{"n_layer": 15, "vocab_size": 2755, "activation": "swiglu", "init_std_up": 0.0476, "init_std_down": 0.0, "final_lr_fraction": 0.1, "steps": 11609}
MLP neurons of a small language model. Each row is named by its layer, matrix (gate and up: input weights; down: output weights) and neuron, and shows model dimensions 32-159. Each number is 128 + 32 x the weight over its row's rms, rounded and kept within 0 to 255. A neuron's up and down rows have the sign that makes its largest values positive.
After each neuron's rows, "fires on" lists the tokens most often at its 100 highest values on Wikipedia text that the model never trained on.

L4.gate201 [ 91 138 143 111 124 130 130 134 133  79 115 101 128 152 198  78  80 108 175 149 147 139 184 145 145 159 103 135 108  61 137 135 134 131 143 131 164 104  94 172 128 138 114 113 117  57 212 134 119 146 141 160 179 153 147 131 125 133 134 130 114 137 106 148 150 170  83 105 141 162 160 166 142 150 140 128 140 126 131  98 144 145 153 126  80 148 126  90 132 183 120 101  93  88 165 143 179 135 103 120 136 154  66 129 165 114 154  49 147 122 111 152 108  98 140 154 119 106 126 133 131 140 158  77 131 186 111 212]
L4.up201 [ 84 132 158  99 101  65 206  95 125  86 132 106 118 149  83 145 105 117 164 128 136  77 128 147  73 137 120  84 162  99 141 139 168 186  76  64  76 119 168 122 119 152 160 136 100 132 147  49  94 120 111 122 139 110  74 129 136 120  94 158  91 111 125 106 156 163 193  82  80 139 106  77 140 139 129 153 184  99 134 105 140 167 107 175  97 161 112 153  86 137 145 129 140 115 112 166 146 119 161 117 172  99 116 108 125 184 132 167 117 181  94 107  73  68 131 115 133  93 128 135 141  86 169  92 118  92 105 121]
L4.down201 [ 90 136 125  86 136  84 155  89 136 112 134 119 130 186 107 125 110 109 177 127 155 137 149 155 137 188 151 112 103 108  93 148 149 187  98  67  76 157 140 134 100 110 116 144 148 125 178  67 131  98 115 123 150 144  85 136 133 127 116 126  90 120 124 128 115 144 171 102  89 134  85 139 146 160 137 131 202  83 155  51 142 182  77 174  97 142 118 118 113 177 144 124 162  82 115 197 176 103 163  54 139 157 100 123 152 132 144 133 120 168   0 101  17  85 102 135 124  66 133 113 136 144 169  94 108 116 128 142]
fires on: " K", "K", " ag", " th", " k", "ung"

L7.gate426 [143 118 113 109 112  76  90 128  58 139 165 151 202 112 131 126 143 157  88 157 110  95  84 123 133 169 125 111 114  81 154 172 101 122 181 167 112 101 148 162 126 196 130 144  85 109 161 116  84  86 164  97 147 184 116 179 111 129 150 132  78 157 161 125 124 106 163 114 145 135 111  86  99 143 190 177 116  99 138 120 156 151  98 181 198 131 122 132 113  54 142 163 105 126 230  91 101 121 168  94 116  96  97 101 119 168 134 180  94 132 137  85  97  88  59 160 148 111 132 160 144 122 123 183 135 171 121  93]
L7.up426 [122 127  58 194 141  80 105  95 148 106 110 128 162 119 117 195 140 107 184 140 155  86  74  85 172 127 138 164 127 161  92 124 120 156 150 128 139  99 117  45 142 152 183 122 116  72 175  77 212 107 129 153  76 129 124 154 118 147 162 105 122 106 169 108 121  62  90 175 188 140  87 123 149 130  81  93 143 156 152 152 116 160  96  95 153 140  89 108 114 122 123 220 128 106 154 196 162 125 169 130 154 165 109 168 145  91  80 141 145  88 140 124 100  86 183  84 117  84 101 127 130 108 121 159 160 137 143 137]
L7.down426 [120 101 104 175 118 136 155 127 136 208 226 137  93 152  78 119 147 122 109 152 177 160 147  87 169  63 144 112 197 153 118  78 111 122  97 174 175 113 105 138 128 126 162 150 131 124 112 126 140 100 136 124 116 156  88 153 155 134 105  60 148  67 171 159 122 145 126 100 163 141 120 121 116 117 118 172  97 113 183 144 110  63 148  63 135  81 175 140 114 164  98 145 112  70  70 123 108 100  86 180 124 166 145 127 166 139 132 144 155 123  71 109 164 141 147 128 109 137 135 150 132 124 142  98 116 115  82 110]
fires on: "en", "h", "e", "hen", " as", "u"

L10.gate141 [111 122 154 124 136 161 119 132 136 101 150 126  77 204  75 133 112 114 148 105 172 136 176 116 169 106  91  85 157 111 143 141 136 138 126  97 131 111  78 163  95 169 145 165 132 128 164 140  92 147 121 166 102 213 102 159 113  90 141  72 109 106  76 141 114 130  93 146 117 147 154 117  42 113 114 108 115 146 147 153 149 124 160  93 116 133 111 159 134 136 106  77  88 139 101 100 151 109  70 171 152 133 126  86 150 135 124 109 113  80 135 100 144  43  96 101  85 133 115 183 138  73  95 116 166 106 119 183]
L10.up141 [ 47 104  96 121 151 148  95 173  96 178  98 128  80 144 115 137 116 166 109 155  56 111 133 148  82 147 120 114 102 144 115 159 122 133  97 196 135 109 115  71 121 149 181 148 186 141 121 181 176 129 199 114  93 172  91 183 109 186 141 160 117 110  87 113 116 175 132 137 100 133 127 154 130  95 129 166  94 110 108  87 104 132 145  79 137  95 151 139 124 150  83 117 119 170 149 137 152 132 154 143 163 130 104 114 125 113 115 134 112 119 118 166 151 126 156 101 183 127 151  57 157 106 126  81 178  87 137 140]
L10.down141 [114 104 145 152  91  67 116 125  76 227 164 101 141 119 129 128  96 103 177 119 158 115 187 108 127 144 118 126  76 123  82 184 133 114 122 155 175 142 143 113 140 181 137 116 144 154 149 146 162  97 183 157  68 152 122  96 146 164 150 126  89 127 130 156 102 180 166 129  79 136 162 180 101  95 148  86  44 142 160 138  84  95 149 144 128 122 195 186 131 181  99  90 145 108 107 179 116 126 166 144 133 153 116 135  78 135 108 220 108 111 144 150  82 138 128 136 134  97 174  99 107 112 108 144 170 118 133 115]
fires on: "w", " of", " Liber"

L7.gate56 [198 112 134 153 133 176 141 168 157  75 134 124 114 114  76 183 127  85  88  98 138 180 147 138  74 161 140 159 123 209 141 134 173 106 119 140 113 126 138  98  89 117 145 113 140 160 118 106  57 112 116 138 163 114  97 101 123  82 165 152 149 125 152  85 116  90 131 140 154 124 100 181 180 173 161 156  74  66 157 117 141 139 140 145  31 119 123 180 124 105  76 108 126 125 105 125 151 102 130 135 154 133  97 106  91 232 143 160 109 113 168 158 128 198 124 148 120 131 168 122 128 160 104 112  94 130 121 125]
L7.up56 [ 35 178 128 149 135 128  61 135  96 131  97 142 121 137 131 155 180 171 156 100 178 116 109 204 160 126 119 130 168  88 118 129 130 101  63 215 126 125 102 112  85 121 133 129 160 157 137 176  48 148 114 166 109 147  64 124 162 122 104 108  61 129 110  91 115 125 170 146 158 142 129 129  82 172  92  88  67 111 101 126 160 143 121 141 117 179 127  70  85 155 117 115 163 122 124 134 109  80  84  95  96 150  80  90 128 152 138 143 178  93 124 144 145 108 128 149 165 125 113 125 142 143 139 208 132 136 194 142]
L7.down56 [ 79  78 143 153 131 154 145 101 129 132 122 140 110 141 168 145 103 119 131  90 144 104 152 200 131 122 110  94 135 119 166 130 137 147 140  87 152 104 114 134  89 128 137 120 130 113 156 121 147 132  46  82  98 164  81 128 130  97 190 110 105  99 147 108 130  97 171 147 118 115 119  92 103 137 180 118 158 172 202  77 167 104  93 123 153  83  92  61  83 150 120 114 108  74 147  84 179  93 140  43 140 110  80 113 161  92 162 133 161  91 153 116 199 109  76 167 104 104 132 131 108  87 148 111 113 157 187 135]
fires on: "op", "ast", "O", "ov"

L10.gate41 [147 112 121 116 101 127 126 137 169 135 115  89 168 108  89 161 109  96  88 147 109 127 148 135 167 118  78 134 166 133 108 128  87 122 152  80 166 111  98 111 154 110 129 180 192  81 113 160 237 180 160 173 124 169 120 188 141 132  97  71 161 102 136 198 155 122 126 141  84 128  75 125  74 136 102 169 131 111  73 132 154 137 124 121 152 176 155 138 176 107 150 119 111  96  89 137 167 153 140 169 129 190 157  86 116 124 108 196 153  96 117 132  91 153  86 105 146  97 100 155 130 120  83  96 182 131 123 140]
L10.up41 [ 87 124  78 144 110 149  80 139 134 105 130 133 137 131 106 123 105  91 123 174  29 138 112 160 110 129 160 168 114 198  44 178 162 131 106 117 130 160 142 112 121 174 146 128 234 103 118 123 143 119 119 173  93 173 157 114 179  94 107 112  65 145  89 134 116  91 169  83  74 108  68 145 224 149 141 139 108 164  61 110 125  97 153  76  68 117 151 118 153 104 150 143  77 104  95 157 124 132 117 134 149  98 113 121 125 151 126 170 131 154 127 160 127  91 179 128  74 123 144  86 106 109 127 106 220  83 143 155]
L10.down41 [136 151 136 104 113 102 116 109 124 145 195 139 119 182 139 148  95  84 100 143 115 100 138 136 140 137 121  99 110 124  75 171 180 121  65 150 115 126 177 100  69 137 144 153 161 132 113 126  92 105 147 153 145 177 177 175 105 147  91 135  79  78  94 137 130 127 170 101 123 152 101 168 139 154 130 123 166 164 107 135 124 181 126 144 109  84  77 200 112 114 151  98  74 159 167 125 144 164 118  29 126 119 132 157 122 115 134 124 162 168 214 156 171  99 164 102  53  59 119 158 135  69 125 119 152 110 139 119]
fires on: "d", "r", "ra", "ud", "ir", "w"

L7.gate33 [110 155 111  74  94 137  99 108 127 153 168 117 181 178 121 106 114 173 139  99  67 151 128 105 190 171 133 162 137  78 140 109 149  54 140 127 148  85 134 136 140 103 117 121  87 113 104 135 139 182 172 114 186  88 139 150 151  85 111 112 179  99 100 105 133  91 138 108  82 188  89 125  83 111  89 134 126  97  82 143 142 122  74 150 185  86 118 176 129 162 206 152 184  88 176 108 119  97 103 129 101 119 135 118 137 105  79 146 173 166 128 135 144 141 107 167 148  98  93 174 110 139 117 135 201 104 107 137]
L7.up33 [121 113 212 103 152 131 108 137 150 152 140 117 135 135 125 143 137 135 151 118 150 106 142 173  92 118 128 172 164 158 144  98 142 102 130 124 175 118 116 136 121 132 176 115 136  92 185 174  88 147 127  93 168 139 151 121 108 145 148 156 222 132 103  96 132 110 153 105 144 162 166  43 215 142 158 116 107 113 118 107 209  96  83 102 111 164  67 139 126 122 167 161 114 107 202 171 135 133  78 127 125 121 148 134  82  72  83 118 150 135  97 190 154 118 120 156  88  95 110 109 141 173 157 103  74 129 142 108]
L7.down33 [122  60 127 152 125 132 114  95 130 102 109 103 153  83 131 129 137 129 142  68 102 150 138  73  72 146 102 167 167 124 129  92 108 123 142 119 106 125 142 119 170 172 140  95  83 147 120 132  90 113 119 103 162 135 181 112 120 149 119 121 195 102 107 111  96 128 138 168 125 166 138 160 136 114  92 135 108  89  54 120 208 149 137 180 171 115 134 172  65  92 149 153 145  79 134 110  67 106 151   0 147 112 129  87 109 166 109 100 147 197 136 209  82 140 113  88 174 148  77 148  87 103 171 122 132 156 131 141]
fires on: "el", "ack", "s", " book", "h", "ie"

L2.gate24 [ 89 135 141 124 169  48 126 118 112 126  64 120 167 122 124  87 123 111 135 122 143 141 162 135 120  97 138  71 126  96 122 152 119  92 121 154 112 124 118 167  71  72 165 145 141 110 111 158 133 102 106 184  81 128 111 110 134 132 156 144  44 176 112 101  39 182 148 100  92 147 134 149 127 101  80  98 166  84 113  90 120 102 136 104 152 131 139  57 135 112 120 135  92 149 139 128 108 126  63 141 184 142  87 161 105  59 149  70 125 112  83 161 143 119  99 126 180 101 139 108 145  86 170 120 147 133 162 184]
L2.up24 [110 166 113 140 102 105 127 158 128 137 172  96 133 151 161 121  92 104 146  99 165 146 157 120 102 171 100 107 149  45 223 117 186 150 106 149 113 113 188 101 151 126 134 120 117 133 152 131 116 129 112 123 151 123 147 133  91  93 110 145 145 110 112 137 142  82 101 146 135 171 107 112 160 177 153 127  99  93 113 150 125 194 150  88 136 117 156 111 120 146  99 101 117 158 163 115 149 130 128 131 164 180 112  47 157 216 110 130 132 132  79 163  89 136  94 125  46 159  68 173 120  82 175  46 121 195 128 104]
L2.down24 [122  82 122 100 172  62 152 129 137 134 126 105 144 140 101  83  51 117 124 100 164  95 140 166 137 143 114  75 112  69 133 110 130 125  90 136 118 102 118 150  47  99 144 158 136  94 122 112  64  93  96 152 109 133 138 134  65 126 104 160  21 171  70 133  51 143 130 106  57 181 189 103 121 136 126  83 137  77 109 145 153 143 154  83 163 123  98 109 108 137 106 133 123 163 157  86 144 149 131 195 145 138  80 124 151 101  93 134 110 153  58 132 109 154  88 156  92 139 113 114 146 127 187 103  93 171 116 149]
fires on: " K", " National", " produc", " Z", "W", "K"

L9.gate416 [122 102 119 166  93 114 108 146  80 114 106  68 126  78 138 158 108  93 102 162  76  96 124 137  94 145  93 115 112 158 108 175 151  94 161 138  88 111 157 117 191 133 138 114 124 101 191 138 118 116 135 114 180 150 127  98 153 142 143 109 106 113 140 101 170 150 120 101 122 170 137 124  75 123 204 109 128 128 135 118 106  58 168 127 111 130 121 158  87  89 149 122  86 127 128 114 151 151 213  99 132 143 119 116  91 180 117 227 166 104 151 109  47 163  51 108 176 106 104  85 116 141 115 109  72 142  98 107]
L9.up416 [103 116 109 130 153 133  97 100 172 123 169 125 100  92 109 115 133  85  83 174 132 151 145 121 178 149 131 150 139  98 124 144 146  82  95 117 162  78  70  49 118 146 165 182 132 116 156  99 113  46 168  96 117 136 145 163 158 131 146 142  97  72 130  91 197 133 110 109 131 160  92  90  72 143  80 108 107 168 127 157  71 152 164  72  87 121  80 171  95 148 117  74 132 155  57 151 137 148 133 129 101  93 130 132 131 117  89 189 203 106 155 109  97 154 107 122 151 141 108 108 132 135  67 129 154  55 151 132]
L9.down416 [135 156  96 130 154 161  96 117 112 110 198  81  62 136  89 137 116 113  57 153 104 136 123 144 124  67 118 114 186 120 142 106 115 144  85 125 126 110  82 134  66 145 143 153 136 156 116  70  77 118 163 117 114 141 159 132 138 131 170 158 156 112 112 108  68 146  95  48 118 135 137 121 117 167 132 144 120 129 156 128  70 166 137 116 147 119 137 137  96 149 143  86 166 140  89 168 168 152 105 197  90 162  73 125 124 106 124 112 132  84  92 115 158  67 107 155  81 142 119 132 175 126  97 132  84 153  91 129]
fires on: "ur", "en", "ra", "omen", "s", "e"